Weights of a small GPT-style language model, trained from scratch on English Wikipedia.
Size: width 512, 90.4M parameters.
MLP neurons of a small language model. Each row is named by its layer, matrix (down: output weights) and neuron, and shows model dimensions 272-463. Each number is 500 + 50 x the weight over its row's rms, rounded and kept within 0 to 999. Numbers have three digits each. A neuron's up and down rows have the sign that makes its largest values positive.
After each neuron's rows, "raises" lists the tokens whose logits its output raises most directly, leaving later layers aside.

L8.down1145:524528481487465455403547545472535493511491594418472519531441450466515553507458534530616590476550552518446590502432525652610550549519430550566546453542472584566498536564513480466485563539527478438523519498494565515481575471480467449476548509480485408466509480453429538433470491544470486493518478448485545562444447566533482439475521487519582521441569537463472427519519557493535523435453531408504616451414455455548534509574512508550559558509509537499446482441533438493510430563525496574528387536479528498542492447528430574492481445487504412460527465500438518543414443503549539553
raises: " \"", " “", ":\n\n", "I", " '"

L2.down599:518503564462458571587511509450497539535512450482475508403491486505481457553522520506546532532457500502470575494547436397566478507572557536546452402478550466482557497454495458495527542549523544568513489549503499516505451439576450416511523499554489499499514553511566479510473502506514430461397495532497474445591542442530548494553494670538540384496553444530460475567480542544514519461519509543513520591561485493483482484414519586472485532507488592420518545473489506574539537494576523527497561489513565515508538517548495486535571552524450563474525499526438492511493472464473607537
raises: " been", " reached", " become", " come", " played"

L2.down1431:606506568428451439559424507559403493461512547477491506494427527473473565439453501571530451574449507437440566473530545454512426544487576487436498459471485502566411543458476443560539513449458443414454465510446432526433537478553535475492503504461562497584511460388611433480526607549561486508583495473570438464516576511422442541486490455490466550435493461529397487572519619547567500515504429532465500475525478532551507474505511485477467371517477510482635561490509522551401470451457508480519500413519526542509453498528511490509465528440401591533523525497563421462499557468421408424
raises: " of", " ", "ing", " on", " itself"

L8.down979:421514515485534424484536532557548472443503521455492571453451469529612560522499525480451590516507517519491514516467442483430412580461453491514429522549484504442481573462514487471576506512533479536613539479544562447505539414560508405425415487551601361497447575514514546436482445488551502525515493550484536480680521545501522501507463523541578480535500395555480565574537575518600494462459556393520512511495533456507529521417572554450581534518514434473439523482523431527504551513496487542534472543482611449427477528451421486472557529525494482498498463478541522521480481471588478582
raises: " it's", " they", " it", " there", " she"

L3.down1292:531447457494426405506491485472461533626530566496462518430500506410543475461564491496545543522483490613461569623515507492524522573422551601516586537584502509560443406468449498490531480438502467564474428558591591430449564491502472492513519500536513505459483364638556464481551562459464461493561488480522624419453553500534458516478486566562528503393474448455620485495479521432533506498477556459423511609515513414529512579502496549492495554456566474515522472475476499582485505500515573539510427443576490558523524554461520484488450512573584461541586606432454512462527397503602458456
raises: " themselves", " them", " these", " here", " it"

L8.down691:435461469511533536433458517582524485456464514503460439482549421436477500470494412440552475491493477431483520471448510370628498530464448536577481512537458475519521502474473504462583485415504484426438484499494534597533555489531574538464565494523528372455549429554486452475460475506488548489596551495450556433592614541539546528384519485464527530672531523469522472521442560427495509493451550423525554451522561537517464482542494405573452554421559468530526543492465545512491531534486544624551532482534471484578449490525521431564503410529578546507504477519406439618484521422574587449
raises: " following", " when", " after", " during", " despite"

L8.down78:550504531484518448533464590571451586449443488511493403452561494492470515453401429413540558547466492490508472503514548505548439545491487596496474567461562455424541511517496490478438559477496548464364447450525466471514466504489569452448546544487569515519431487469420478466451486467529498493541492434555536484543561534522459513547488560581483462493524467450545500523486505476457504514577484488471528480533519491495486497541547543516370471551554556499459499563538528594560471546461547505576434546612510562489538555490554641530433465475524512538573417557469525499499561587656553499
raises: " June", " April", " December", " days", " until"

L2.down1456:488527521486501527507466348401505425538483465495517571501528572470442516541424485487470462543520591500471605388509521502571471597530500517418417523569531499512504581452498549455593620520502478490508496622466672476486472506499468553524494473408385570453469425561474506414481523477469486550507527494531512424478539481510438533386532545450486428477452547512494513482527425428601444495480493472428534535519588504516488547488483402582458554528493455503523538467529487423512413567504433441489493437457518534528393508464598485487492571436435446512509485436599527494534514553517384528
raises: "==", "It", "===", "This", "In"

L8.down449:576457522504527547460438445606509439485488532545491587507489538462519409454536497451500471594402485400524552451585497566531476513492494506418445485536433390519431543538504444444494626453474508560444548526507525611519467509544504544554517499523511566561535474548499495443559485490572485567540596625502525524558498472443543563542494540450567485465450529484551495499545558552520461465444397508448550557545483453549466451529469464577543523470507509502507511513417564556417450422526490500626546432560519487551468502523582537478436514434477497377552511462561403538506460511555500558
raises: " ", " of", " |", ",", "-"

L8.down1593:581538455421575456501496424519530473545490488525398531497572513400487448466558484482419550576509552478600505455535534440659424638514576568503491499577433496498522468562537564472560533517532402524521459513468535511504451392415468586590541593464452412537509519507507419414491482534501544453482469457546592515574468498556443512392488517536505501489543491525484466578534467463536517434522478429429461471452530449568511492462480452516502551416528514529480465515568506486527513514474521461594487504417420412375431523499459546568520469472569531557489498512543498454474393564481588592
raises: "ne", "es", "red", "e", "e's"

L8.down1569:551570491500524471553407506478388467541490467444470517542504432532503545521509516472545586520463572487453521449469486546475432527570459502432518483525505576519541568415500490572470526526520570565541507449582388493515508393506545602519545454455479561538508517494481585480519467435564563482544468464510535509427476488565503445533473497573477476567605415549509399515394494463499528565546556476607554556559450482543564442469541440564441476543437513434442456519496439472543538542534500414517487524496556493511502474510583502635538568552541520523524527406438619474485519573552525480
raises: " son", " mother", " sister", " daughter", " father"

L2.down1244:456429556485542473597533450525480484473504474487497467468517469413504564535492525519505570488461457524434570476534515440515642568459493519606531470423588531498571505492493519465460489495615507555565459531508456526519556498579469460534491504455482511571473523508618561435567580451492471450537585540570517564498522556528506542557572447476569501514493467574502485635440503526569461405536475532596410459487462465520464558481508466463535515517507525410465501473555423548433556562494498547487499565547489528431522505531494484527487443461499431518494518484566517563555432468601528519
raises: " you", " they", " we", " exactly", " lies"

L2.down513:496520502506549495492479600474479545453531418508501473568637509446532443570448467372450529422543528486524588438552497506503514445610514532529533523548447460444457433485452441421431511396529492553523539459513533521488554513573500471438543501528488463463466542473480469418518526560491542470543509530530512474469458468495483598550485531476493506471460548548457541489564501534487515505469494508458428514504497489551457472484503376532565488493516472534490483486532453470498455518448445563489540639473471553439520477507397544501566477390463576549472409585512528503444665480431445458
raises: " although", " however", " though", " therefore", " but"

L2.down236:465471561567407467549489508479549488527572512534493527426476477574562451520560553468536475505482524496489509439462548589604530543477605617418460546496437495480406523548559507549497535478493474500517493522464542537553463554548506558547542594556550483514457554453436531519552460481547565515468467562606404568464428449411565474550420491433425559487453412487517476492468529435520508491577479413463461543423458590549489453548503450409524490514545560436495461541432515442491531473450488521424423510497426559396557538534501581420437443363468475540449520521549413534502558576526587528
raises: " and", "\n", ",", ".\n", " ("

L2.down765:515408524459482457433584446493562538556501521543508534444508441402494498493488527470506549556446580532458415458402395583538450474436522509495537556444513507473528508434518495492541478449505596455505501546529473529546486516556443492436555562521448504445504501503510558473573411588552466594472530515550458573517480441460466519476562487485492507481531545346561540459484533552555509459471427504497577445514595479534510542587484501443451492471485532595449517569536421558498479459444490592603510555494543560424496479441446417430518487486395514501497554466603520556561484541573567537
raises: "ya", "wan", "wa", "han", "q"

L8.down1464:518576457555521466541489514538501448464518505559518618556442539467449543500506565603419460530572489455532510533466511529569575606572532508437561632513524441422519581542486458485566584494566554602464498556485470504537457408466519485506466485533473612467462524519526592398529505499530500501503487500508495556542476449543505505402547521537454517515559499462526525511404535496460574483526420477525464564503522449472437532469584386518399556547495546523532533509485432407554560511575534478395568518485489487409526482485415508384487520460557535548525557590448556464563376468432515601
raises: "ne", "es", "ce", "hurst", "lands"

L8.down1557:464484482402541444504567594517427515480454445493461490512513578516453422470510557546406565479483475443449536543555541472485430497518533596548476549529464444465518494498420534527458511465485447488521525638497569501449477580482522507547437525508548521538505480457485436611454512418537488556561562525430492494521452529533443624575460479486487517491389435428385501597467376522534511543552555455424517517506500497409531477552473564485535404466521544519479493496382477526503534474451513521589529440500451507563552409483461583500508352547558523523600435560497494496462547582513413511
raises: "y", "ed", "ers", "ing", "s"

L2.down1693:538510430501540489471495439507510484456514578544370490443541547474598500497529444576426522490427527517551554484496413549546442629491448526318452541537571452529484462533594509466495551534496494457528490529540470589487440463526439462531508492520549566449446516515444507378494552574532518480561443568457447412481624453515477509516520499627495552540515511498495469462483581505528569494496472452457401491482540487525537479482492471553427500558504455496566523604526526487450397475531553527453466500450488495435432563555491528436526519488530448514446370547535506507465489501526523482
raises: " in", ",", " (", ".", " |"

L2.down590:525454521537522469490538396406498495585636498525535525501540393453548490433545440458442571484517490573542556549492554556500524591527575593521513511518482485453578490457467488500372524520485448511429588536534571431520552416469492477413539496496529539448496500422393448486554546477512658546496455463479532512481453526492593543420486546484491533529523524475489508610431520455499575549525438532585490544486525542496555512556501482516529546502568629494513494558429527438551496537424509570476438524494464504423333471410486574478423496466413437572484493554416484426512554492434514542
raises: "0", "7", "mm", "8", " pm"

L3.down1072:524518454445491517587457452564407496552373505422463594407502455480538519521471530535527449391454509570366562462524558492511526584525506536495614567482497462636561500507467515521510566558477516543432524447445502535489523485495476444499509503470403527532441460666600485519485518502499503480550578401360438436458577521572508530538559478629494491528515450427446520542491524473523484494583439586450456550593492475478489476503439549478520467496482429452517550507499549469525452455534503545480484558546535506580559661628414485528498432544515500565527495421426547431618494522509563476
raises: " her", " his", " their", " them", " him"

L2.down1192:539470541456555412517478583451508480532674451527522545534560533484462461545418571444481520451467502454593483468571487421508584501446545442475540559522486548452493479444476530490464505581414572490486534459518630543519474500494443458549462542463520503390478478563510492547551447580516528532542448556400433483415597518483566497519470519490438571541641595553491454632500472525470455461601533438490486488540488592474492498541538519437494518541453492475569588585546430455501529531546485490474513402533501489428367504501564447530576501531469463544489457507395534443544544483496452581
raises: "-thirds", " of", " additional", "-of", " separate"

L2.down1468:456492499460431451485499581568547508490427546436525503446455470478557500477483461487572432513496481505454486518498597562613493612449575508546453424564585471603542482533571483382558579509505519469488529493504619520556431431427560551433438459476539497529597415494535528462487442541505518503442508489504461444539476540502443480513530533568536509497451496457485470525498537464491421480469505476474553513583471474466574539456531528510464454548566499514507464441561612480435483466493584408464519466477544437569428550520503429502513575493520557551537529461538441501514470509547532514
raises: "==", "After", "===", "However", "While"

L2.down1641:467546517480483540512436455482524482472495507559529545441591561521527525451531476540569498517453501487595560599485470628585586550476541442566503541487446497465576423563509501483487513551505457518562469533455568539554520459471557504469394490594467593553469466466466523442572421490442523495486462472565510475493495553487531384395511480573591443540429448467466462596457557472549486482530485459481496511647492504506559449442474465443444558502500420591539496472566478468577550445427528497533574507490503474512503529429539451548480580462577601495603592444469521505570377506506471477
raises: "===", "Other", "Major", "Music", "Professional"

L2.down268:505544523457452523423560495590483478457557580474459486429454531503439537540532583609609434517585501590484464490550611496489482512455545493414608387455517462597447494479489490574397660525536511580507584467552442501469542433441448475487562479585486574503494496525541457557483479538522395517458471467449513512509508528534406486510534440467457520460504527484591467460399534600523471462539441387528471470514522533501483462532475477412409465490512428450547480501518532500558500575584505522490506474532460459614482522513553428578458434491433530544496553465491449354522522461517477521
raises: "-", "|", "S", "H", "As"

L2.down1262:518378503433511412511562444378439602466490443539547578501555435493577474433531491421577542542488440522436538469484472472533519517465509578522459482487463515482527389451468498509459585434393433497452449560432499487555471416538447494440591457539463386603478509460530541527589437516592604443591474505548499496456439597484585432517526550525424503541527567515512552533485490503515573483502463513487417522511560489505477431505501504579595555530517512490508549551514540480529587528457534481438452499538512557468490531577510452433480438455489454503477404515468448465501561541560520581
raises: "0", "5", "8", "4", "3"

L8.down1712:484555563445593502594474506543424560532521479387516492507498483593453487453405440538593520489488431433475516515585497495553448473457618382599488405483527537572493459540511466529452659489465538563475483505461670447472392467472524540493503453446448413571577514466473469523502448478502440445519580435432530512482451492489475529436591527594583477418488561498580515595442595557483468526512479395469491532458483464569544521457536435460509519548471476562497459443443497475547511492430475465400489553564485494500463444474566546538515496481517427552506477518497467553565416509432511544
raises: "|", "A", "===", "On", "While"

L2.down1532:583500472485470551627599539535452513534535562468431471496530511472405568544505536478548552541487517498439509556516519464515530526540366453559461463472555557634444600478538531585431568462445515528510406503427603437486478450491477443463409476390531416446475547592548410518472501536502499513480568557527440531535397425483551555534506433581539443349520422571504577474501492417447481344396439572455454575487524488472460564503471463589478478536485479434391414472469553520474523542510503533489515511553505599451523477608433527443385444392422445542517506539523467419526394531503538543
raises: " they", " reaching", " their", " it", " the"

L3.down596:523472403463512535475518494536489470554527455466484494494544433470520558545527489568469530570416514494494416496538522537481444473544520396490559493521477501472478372548527483499529556516596483530492538531550437492464486442457451582550462457501439465455477576496509507491514522526387488493529533464447535512458554440595548555494572509557448372428490539542548487576593502492511507452533553534519588531541484492622552471548504555466506419567522515500542535331516494525464499556517478532463452485523567493470569485499515517499480403589479393492559483496491521484508361510604510480
raises: " than", " ones", " meaning", "omiya", " environment"

L2.down189:505500438551608442555613501475508482542542567469541515429533552489447486574428453534521522505537505436463521473434454556480548431495478427481487465461426582575477490534556623498419429572503501533410555519461445596575568516547550453469405520557439512509564430470473516460421555515508425507485511461510513432477579468425505528465477500475564454560487503420517518521609488505530480452493486380498518489520509602541587487485504476480518569410508489529540476561386469533507531592607591428532547479479524514534494504493514479487534509585506451453518480431513514447526463561505528527
raises: " were", " are", "hip", " have", " include"

L2.down1174:450560560523471478556490516502461449486488520460453398545484521462521546498456474467491456567475468535449569458485519516518470464443536509482480507499477554551404508515573439437584608516443507433563535453482509506558518469484410502504500549593498529528416516492520527419557448434524499450473518627480448536469557462513432550478536467504513567469484498527490567528477466495533526339448435430486483456522541522490513447427492525467488486523524430499412379484503552562440532570474559483532548537626460480667483521498508506625568592484435515505388526496508613437501555416550514491
raises: "It", "===", "During", " It", "According"

L2.down1349:503586497517523583519497476417639456429430483597550480484595584461538415465534539483623490600494569496541445451553442503486533472517496528499485543580457562507492528478368479495434455510511554463440539465507543505552491482429518489619590516530499464472518470569540539503491468480486591458520540510465438544493563447418589549486533461552509552437539517539467465480495598582462505522472444597462530490522494521521535532427474527471490602604472550485522538500430466492478415529566471572478516415493489549408464600504480538513593459507519488380501449527471412501469495561513496498
raises: " addition", " response", " favor", " conjunction", " order"

L3.down954:444506529573539436426534595478506487482493522592517559339401516395543508483512457450459631444506423534531501486475455467466545562474431473530658415491652512483456476440459506489486483514450491493499521565530644496527549536438493447458478494433511430477544473527444454602481594476504417483523547483517474574508502493546510505458504498618482500393499455553560495491574581468409434508498454535463513580493505514529500529382441493551532532474577411567448477402496530523424553418402480501581500478481529549498501514508482466535410532586450431535555484475451550463477503573584522501
raises: " it", " you", " them", " greater", " any"

L3.down40:520527486544589515554513553572459525481498503437501536515471503569530560534483422427486539461460444537465481490501530493515535538475461411470564489502436499529490522605485526516421472587537463495513453439434485515576561411581556491431504515498449560539581509527457504501531531443541500537495536495412574451532550468445503544558528498448503482549513444508303438566527441487485565513521474558388442505555491516441486487550427532460498542413557500522538441518568467510469422519561578454394534529500506442536484566551475544443481545534567494506564595448506492463498555456533489488
raises: "raction", "ect", "icial", "usa", "rig"

L8.down552:489438484448496459501496439473586478414553580487635541424480445645576434470512546564432533549404584427469447502560455477536537480458436472466493599554573486541536508420561472512519494414498539527504490458473569463523407521501561450493490484554578541541488489607416590534503543515486526581427527457501518537512513553529549545450511505595600396498425505396526484428519485571440540547476531535495482376535544434448498439479477504526439509506433466399485422554463564571447533538456545544443477412445494467505467524518479491562552461549478498417512488504446415600562425523550470626
raises: ".\n\n", ").\n\n", ".\"\n\n", "\".\n\n", "\n\n"

L8.down1103:565537513523483509546477486506472401508464506503506618530479486576408556500502547451527510507454434551518524473534575536678472447466460589454562494524513575499459586471515545567538514505547543446451455454499435510476523496524484379453584551468505645444500449582470528420526507506511545483510533529401587494549526478496556460447513564492448525547459427432500385520501570500501515511511562492488514442515535497593524504516464545461478499493519523493453495476477420513582507422495526448494533582448370487481489490620546516471447464381544471520524577420571422490492440538460535467
raises: "ents", "ency", "ibility", "ene", "ently"

L2.down525:550550581449542502501423533440470511459587492585559487600639444500551454519485469481447498432527482427553615512532432537579527481572487541523535508472499481508490429524433509540504544430590487469463503490544476543550520430542549494419527630541606455448447510477470454382500530512476474525587459551548508501466451450498501528547440467521534441456509459500508486534477421464466469561507535455520446499438496500537462463419467414567641488509420560563466468511567465378477482578496453521479574673381450518550495407495441530452552535453493600496483440560438510501464566461473479519
raises: " though", " although", " but", " which", " respectively"

L2.down1338:456424524545490452507490546575472506500494568453438576492487468530462495452539502414521542453553460550441503495439505567477375456449502456585493516500515427538476440458484493415478549557448520502538515509514597485444504444485437486522532537481543483506492406526526414551419499455503523427496496486534561465539514504561584594534541434434450470481498484526489564561517512575476468510501506488470566512501476593532403525492541484501445494513515483446469482508567562567536471569533352561534530493593469538582574463534494510551512570544504520539464506544555509365445417493523509460
raises: "|", "Source", "Geography", "-", "===="

L8.down932:546518578544540594459551547465453491502501447497475547510371493510561585562472535553574485426406548568506474496443394575518495558459523499577548444519586559486515580502565516513474519558490551486545404483354496530511541433500486429500553559423482513550402471565526514542476466484570563546466574540543422494515493481494524475526527528491600495555500490434495423502446463434530464528476593546456515437455451498438581481510522434487526509555571552495475441495545503395516534509496548536545499465541508499500488524604574466442491471507508483518446493379545456478444512502480478611
raises: " sons", " daughter", " sister", " wife", " brother"

L3.down1253:504459534420487456561510452523421589577515524472407506456444571609528485460499515493483463404487489484570581426438507570511458543517478542548521543531532428510491460454500568354571526536530458565482448453515627476478539486486519511515406526576545562519481500484476452469427436512520423428508440470464544508528504540576503544450541452503582490551535503466513453534537537565521502496433468506475435468589506555456500531486496415549433399460483479440487488450514590459567487511416492492533472510554538521525484473553533500589493599537602524526512335508543503430590459483622556494
raises: "===", "After", "There", "==", "|"

L8.down857:508538525491413465552471535459454521515529557511516481543450459469487455430510507558484454443391537507521500445463449383552539448453521500489477436488540478505460561489453473457398617473595496519453478483478388453545520479529479616569532523518589454466485463439478445472498570529510549458446508524480414457388477481430489537484431481474509442473495558452426512509522518513640498451587528434482574477523464533480480530450459535528442516482463572498475499526501406599480510619527516453507451492487455564584558519533505497498521435454572532559431399497625532511436531513474502603
raises: " to", " only", " with", " towards", " toward"

L8.down1487:395508463551463578498401550473489487433510531501576426467525420459508568462567455475461436508482477581443454548586450489593567533460413497626583496548455514437559466519483470467548492498532499540456464475516649416444542568585468463492452424510526493502492512516520493574435472467550465472558607526475450402562540470468536496426459482534484509548449473428489487482559445549431562519448567475502501576462480413544495522498477494518541500525554552495474545629459490437468494567548462536480534484465536484351493575541436427481421517588537479548467530517396582489590396449528532517
raises: " it", " they", " she", " this", " however"

L2.down815:547508586610516472572479579493421503450551595480512407564454433527608475463551465400514588559513445516521435576537576506453506535514479473545454470537509560445613481536475533515555558511481622393484563389474594564482461570484534562476556477479538466598471538444564501517561557454459438462468468510539489512411545520541526497342460543474495540523465492504529517533540552504537491497545515542583568504583479436536525541449445538473520442505627472537472502582489444552483592553487557434416566515554451481555587546506549536542543500472459611458618521590501441436521456518592578458
raises: "According", "When", "====", "On", "During"

L2.down1007:477432555466474495374457476495575464448560521675480470489544517496628451515500498493527551503514465535456590531508404536571435436477573539460491492480532509599474526478444455535395547459537509472381559517413513497619409453485529529418483538401434602460451540523482452437478553515555580572568425495550480545536576562544518519575543519546447557450581518453479550557427514481593533461514480407540508496522482533465502427515551396490449521442545499545517543548460494566411423485504466577423415487559472527385528558536452443398437556568525515538460461596507472438487544477474531550
raises: ",", "-", "\n", "d", "\n\n"

L8.down1568:532548483581465497560527554477446528516472514531510433460511514443459455546519537448519442421524424461438487508501433487620463608511468525509615492572564502497496529608501483495454500488495542542495458489385508425482510499499568523526443502458474520358499530474552394528575537574492579389555494524444469447495468483473481472455476518553598485579463569449460529535581439417599437458416495514502486475404578349515473542574451548414515487511426533519471523468472529516458409544479429502573478441455595602532554492599384483624584471494444453570458408494565525502447513525532543471
raises: " there", " it", " they", " she", " saw"

L2.down1522:476553511567513484511525522530588590593420516520493508493505479406434515504464429474451508556420514546450574488511389455507547507489498543571505507520538525490548524452486591411401506473534516522458387489426521502547519492444422469509555474488534392469475516501542513546511484476544466560520527505420484482366624511454427606450591508542303479434503486453485530558477542449562620434536509510361430555556470421459446602466519616533531519522457443452448595495584562444441552487495553469562457458534604577466540580471595478447515494548499564495505534498473540416490478445428602438
raises: " them", " these", " this", " her", " him"

L3.down117:467423460501559583524509567586539517550617463560444511593459460596468503441568533468522508435470433423478479492510567508466585450449497496452565547437471594572505481493584456482545375522527527477596457483563453518528471543543617424404559491481510531474540557479540495528472546543506461494597495474457432575465491433471529499457482426363516451608517469533558471440544480508445389569540511585467504479496454602479524524496517532479534481499454512520531478462468563486493406389479509461549479571470527551476454546489462535531480496540526430539497557552585482423458531442450514472
raises: "ar", "ut", "ulsion", "ending", "ute"

L8.down920:469459483498504568475515483441416593507480537608508528542445555503557425604502424581502469573558524487537494404516482468361569617525453549509495568480548429554491518469530450549505586505422498584514566511493305445529492532427598548498415449505548569484417504448494547478566464473569547512403478506619491514488511418538547481589464556440556528407493467495574503566500443475575391518481495507513497544554434519462455456505520505536517476461513507461567544541452497507441498504510437455452471475563499479594517480488477544401482462513506527466483581483552505507514560453550490445
raises: "'s", "’s", ",", " has", " and"

L3.down1706:501537436502532494607547439436495485530550571457571514492579422489501430453460445515517566557534507444487493479429460494539549532550496487441431509534419551632498470473460527538479469577474538536500527600471570565563534460564525468456489492477450485463533413516602545607445570594456387623456452478516469477532527443472471538501412456500618468520404522426608444513459475512578476501506553438520479468513515510533544555573470478547429504471492471485579454536455494568433473600587578453526555462539499485513403468531395439417437483482425461535584499501546533515548532547478432479
raises: "hip", "'", "’", " Are", " are"

L3.down1416:436467471485502499475551522531584605479633503475472536379507523552425455523569502474450447618493428532502550491502439478615448492445467606395528599521522409458471483535510480552473529553555461415476517483520599589504484537466554585572585459573577510517517488579521495408511630507537501460456495561570549582515556427410432435459605480469537544502533485528492438523486515447512465487542446478461452417468550595601498597501613491451552520531578518588487524515535379535507511505550495505533506509551481482418531523540469486498429430456430517416485458499437473561579444531463476539
raises: " (", " ", ":", " of", " |"

L2.down1677:405504553400496501527455475519589485446564474404509586451477485545486571523539510420493498511538545431570570407496539557546489519547516432510450544559526462517413572454505492420481533575569475560506475444456603482506371498536522432512440529495477555440502486580545495416466509488464470488416563413502476475556549509470430449538564403545605428479476518461513538529510419504549448491483455511406509419578556571544540485475478434549459555412540539425527556431542497486516500539547432572490462448510489486481530481447517566479459604570401526453504504429590517511570516633611447548
raises: "==", "|", "===", "====", "Source"

L2.down1219:520427513411519350445529492538451382569496490538490559492484524528579438558552547520435528467468482470575473469526485460447429415434565500411568513492533514583545506483468465492455574508536482563410578453519473535456416424495514596536443550585503540534474551536492452376489531588527499470558489560499453377469545530537471467500504522446472426552448551446465386554485541473607539528517500444506438409462449465466554478567554397512491371508462496449487483515530475546452407503524530529494499528442565494457389514515471520472438457490528543509557511514507470520542507578416502489
raises: " and", ",", ".", ".\n\n", ":"

L2.down814:516477486553538511523500438539558463611475390493466524457489559410494443496508446451427418520492471565525556460490534393599552552477543486522449487500594527476543505431474536571485576535549504500474427474468546443494516570427439477416512562530584438502463586466532496570452527507532528513550589530415518511458516547469484460485588519531493456458458431489479443421485472509489444518521452447509542481516431426428509581470476547494476465483515512480543584481507514446479532460504486472505560474628546596473573522476538464466488431522441558455453513491464592367498438453562535425
raises: " these", " this", " it", " its", " successfully"

L8.down834:425486479538441477548506415454446507572497556488488565456533518428559531464512519478420530508465500603426490537533467526570611517438508504583541474434602485561504524413579475473552514512577455511432488543574504457453452475467524435415473439519518440496486496568481425473497470343530492428572505610481425452493488516508476496540485508471356532578547462534473463556553427577454508489493516590533498497529541517447486627525435524496522539542519430571416551402520527452530491434462520533493481546651496526561482539582523454440466474506592447593456454428454595471522505448420458563
raises: " it", " its", " him", " any", " them"

L8.down183:606503496522425447443554440527508490487565531455472559418523592462490494479347587451528520494490454506491474428508441487690557490465391460499414574519527466595422486529488522511528520490495470493504468504449642448473435595479540445600560453464531536515494445491460483430456523497431470421393486439603426527450560494496504499518544462447558495538458433543387467461524477508412577486427474485559517546524486458495499485549420519514433530509546430427520549477469532491458496511515470625514447456544465462503516522455535506468535508523418531456596429472584528524458455506542542521
raises: "==", "====", "===", "The", "-"

L8.down789:496425438433448466477504486497417499499494420601523491484586493542502474414480566543504403524526497488458520591606465580502371499468478482472457487458520541455510468517463479524488481476533477454522494512551360508438490476532472449430468423481498591475523575539432471499523437466491533417480521578546520428509442547612521562537456464567566433415456454504492514518494395528469457540595514551463504552426526532501487555450523480598531555466494545512534485449424587566550518474480543541430457521408525505505552456475488426540510472450471453512454467479523452541454586454503569483
raises: "ild", "ars", "phy", " if", "iled"

L8.down850:523489481528434539494515593440520457497496480502532417515405525506572515505503524475502499439554529496479541431482548552538537529458535572478527515501485562541500529484577512621515535583551504469546530561559496566435450416552493517489497345543496528586521399568529555594487500550499503452485564452460458536409502421435483428468500615405438496481540528592448513482504545514514455455490529451511486547454486473438478566472519502549488538420466454556516437416558475523548625542516513499526486500507590550571485417498496558499533412459464433425581491524496485426572495476446449511
raises: " \"", " “", " '", "\"", " times"

L2.down1117:480604516462445469570515459455465467515591540530440473488445428456464406534540487488561474490471542521559450472476417455475447457537504524531454478447547465442514508552562509464477477570538566512505482478577477518496428509531463487437520518538567495500519513562546507562451487460510452472428539524538413509487508459540516562484564591568556492438565496638463503536478481546473445454515576528454523491541582469498366432425481567472487566482429507438492421422557491535624500524558586578526559507590546497553509484481543514482582525531423529526508516511467517511489442461415506459
raises: " been", " come", " grown", " seen", " earned"

L8.down218:496358556523545554489532455487570531479400610611565529547565494480629571439491501484499502559628601496488430567465501448565583478461473440446537542504542435600573449464501523491468492533534511463552533471456475480522479456461501490498536506490482468516479523516549516534435490474446338523515450461498468542540534501528508502471494466538553598471489468569506419615421397524501422452508481493549525478494437491481534524391510480402464542522503513556474478515508490564509583571541437471560578588479523485566414561469485479532528492495475529492489514422486559498486513461436501520
raises: "'", "'Or", "’", "'O", "',"

L8.down1585:460454501533407517517528465558554495438501514554584472568429566502541539499479536518559566542417551510553462516490493562496440550518509528429452506481480481492510476467514487496495540496530437495556469471592488547524454479530503452398559431577551473442506529486485489532461483546694469502441446570515496392469433487530512512507517576591534500464365510545493541533452501519564496466545454592471425488527539472497581512546534564515461473566521578427535524667480468564484480567599450403547470487484464553498535607463574393515494478485576568488523549634532425488488510509549500482
raises: " October", " April", " February", " November", " June"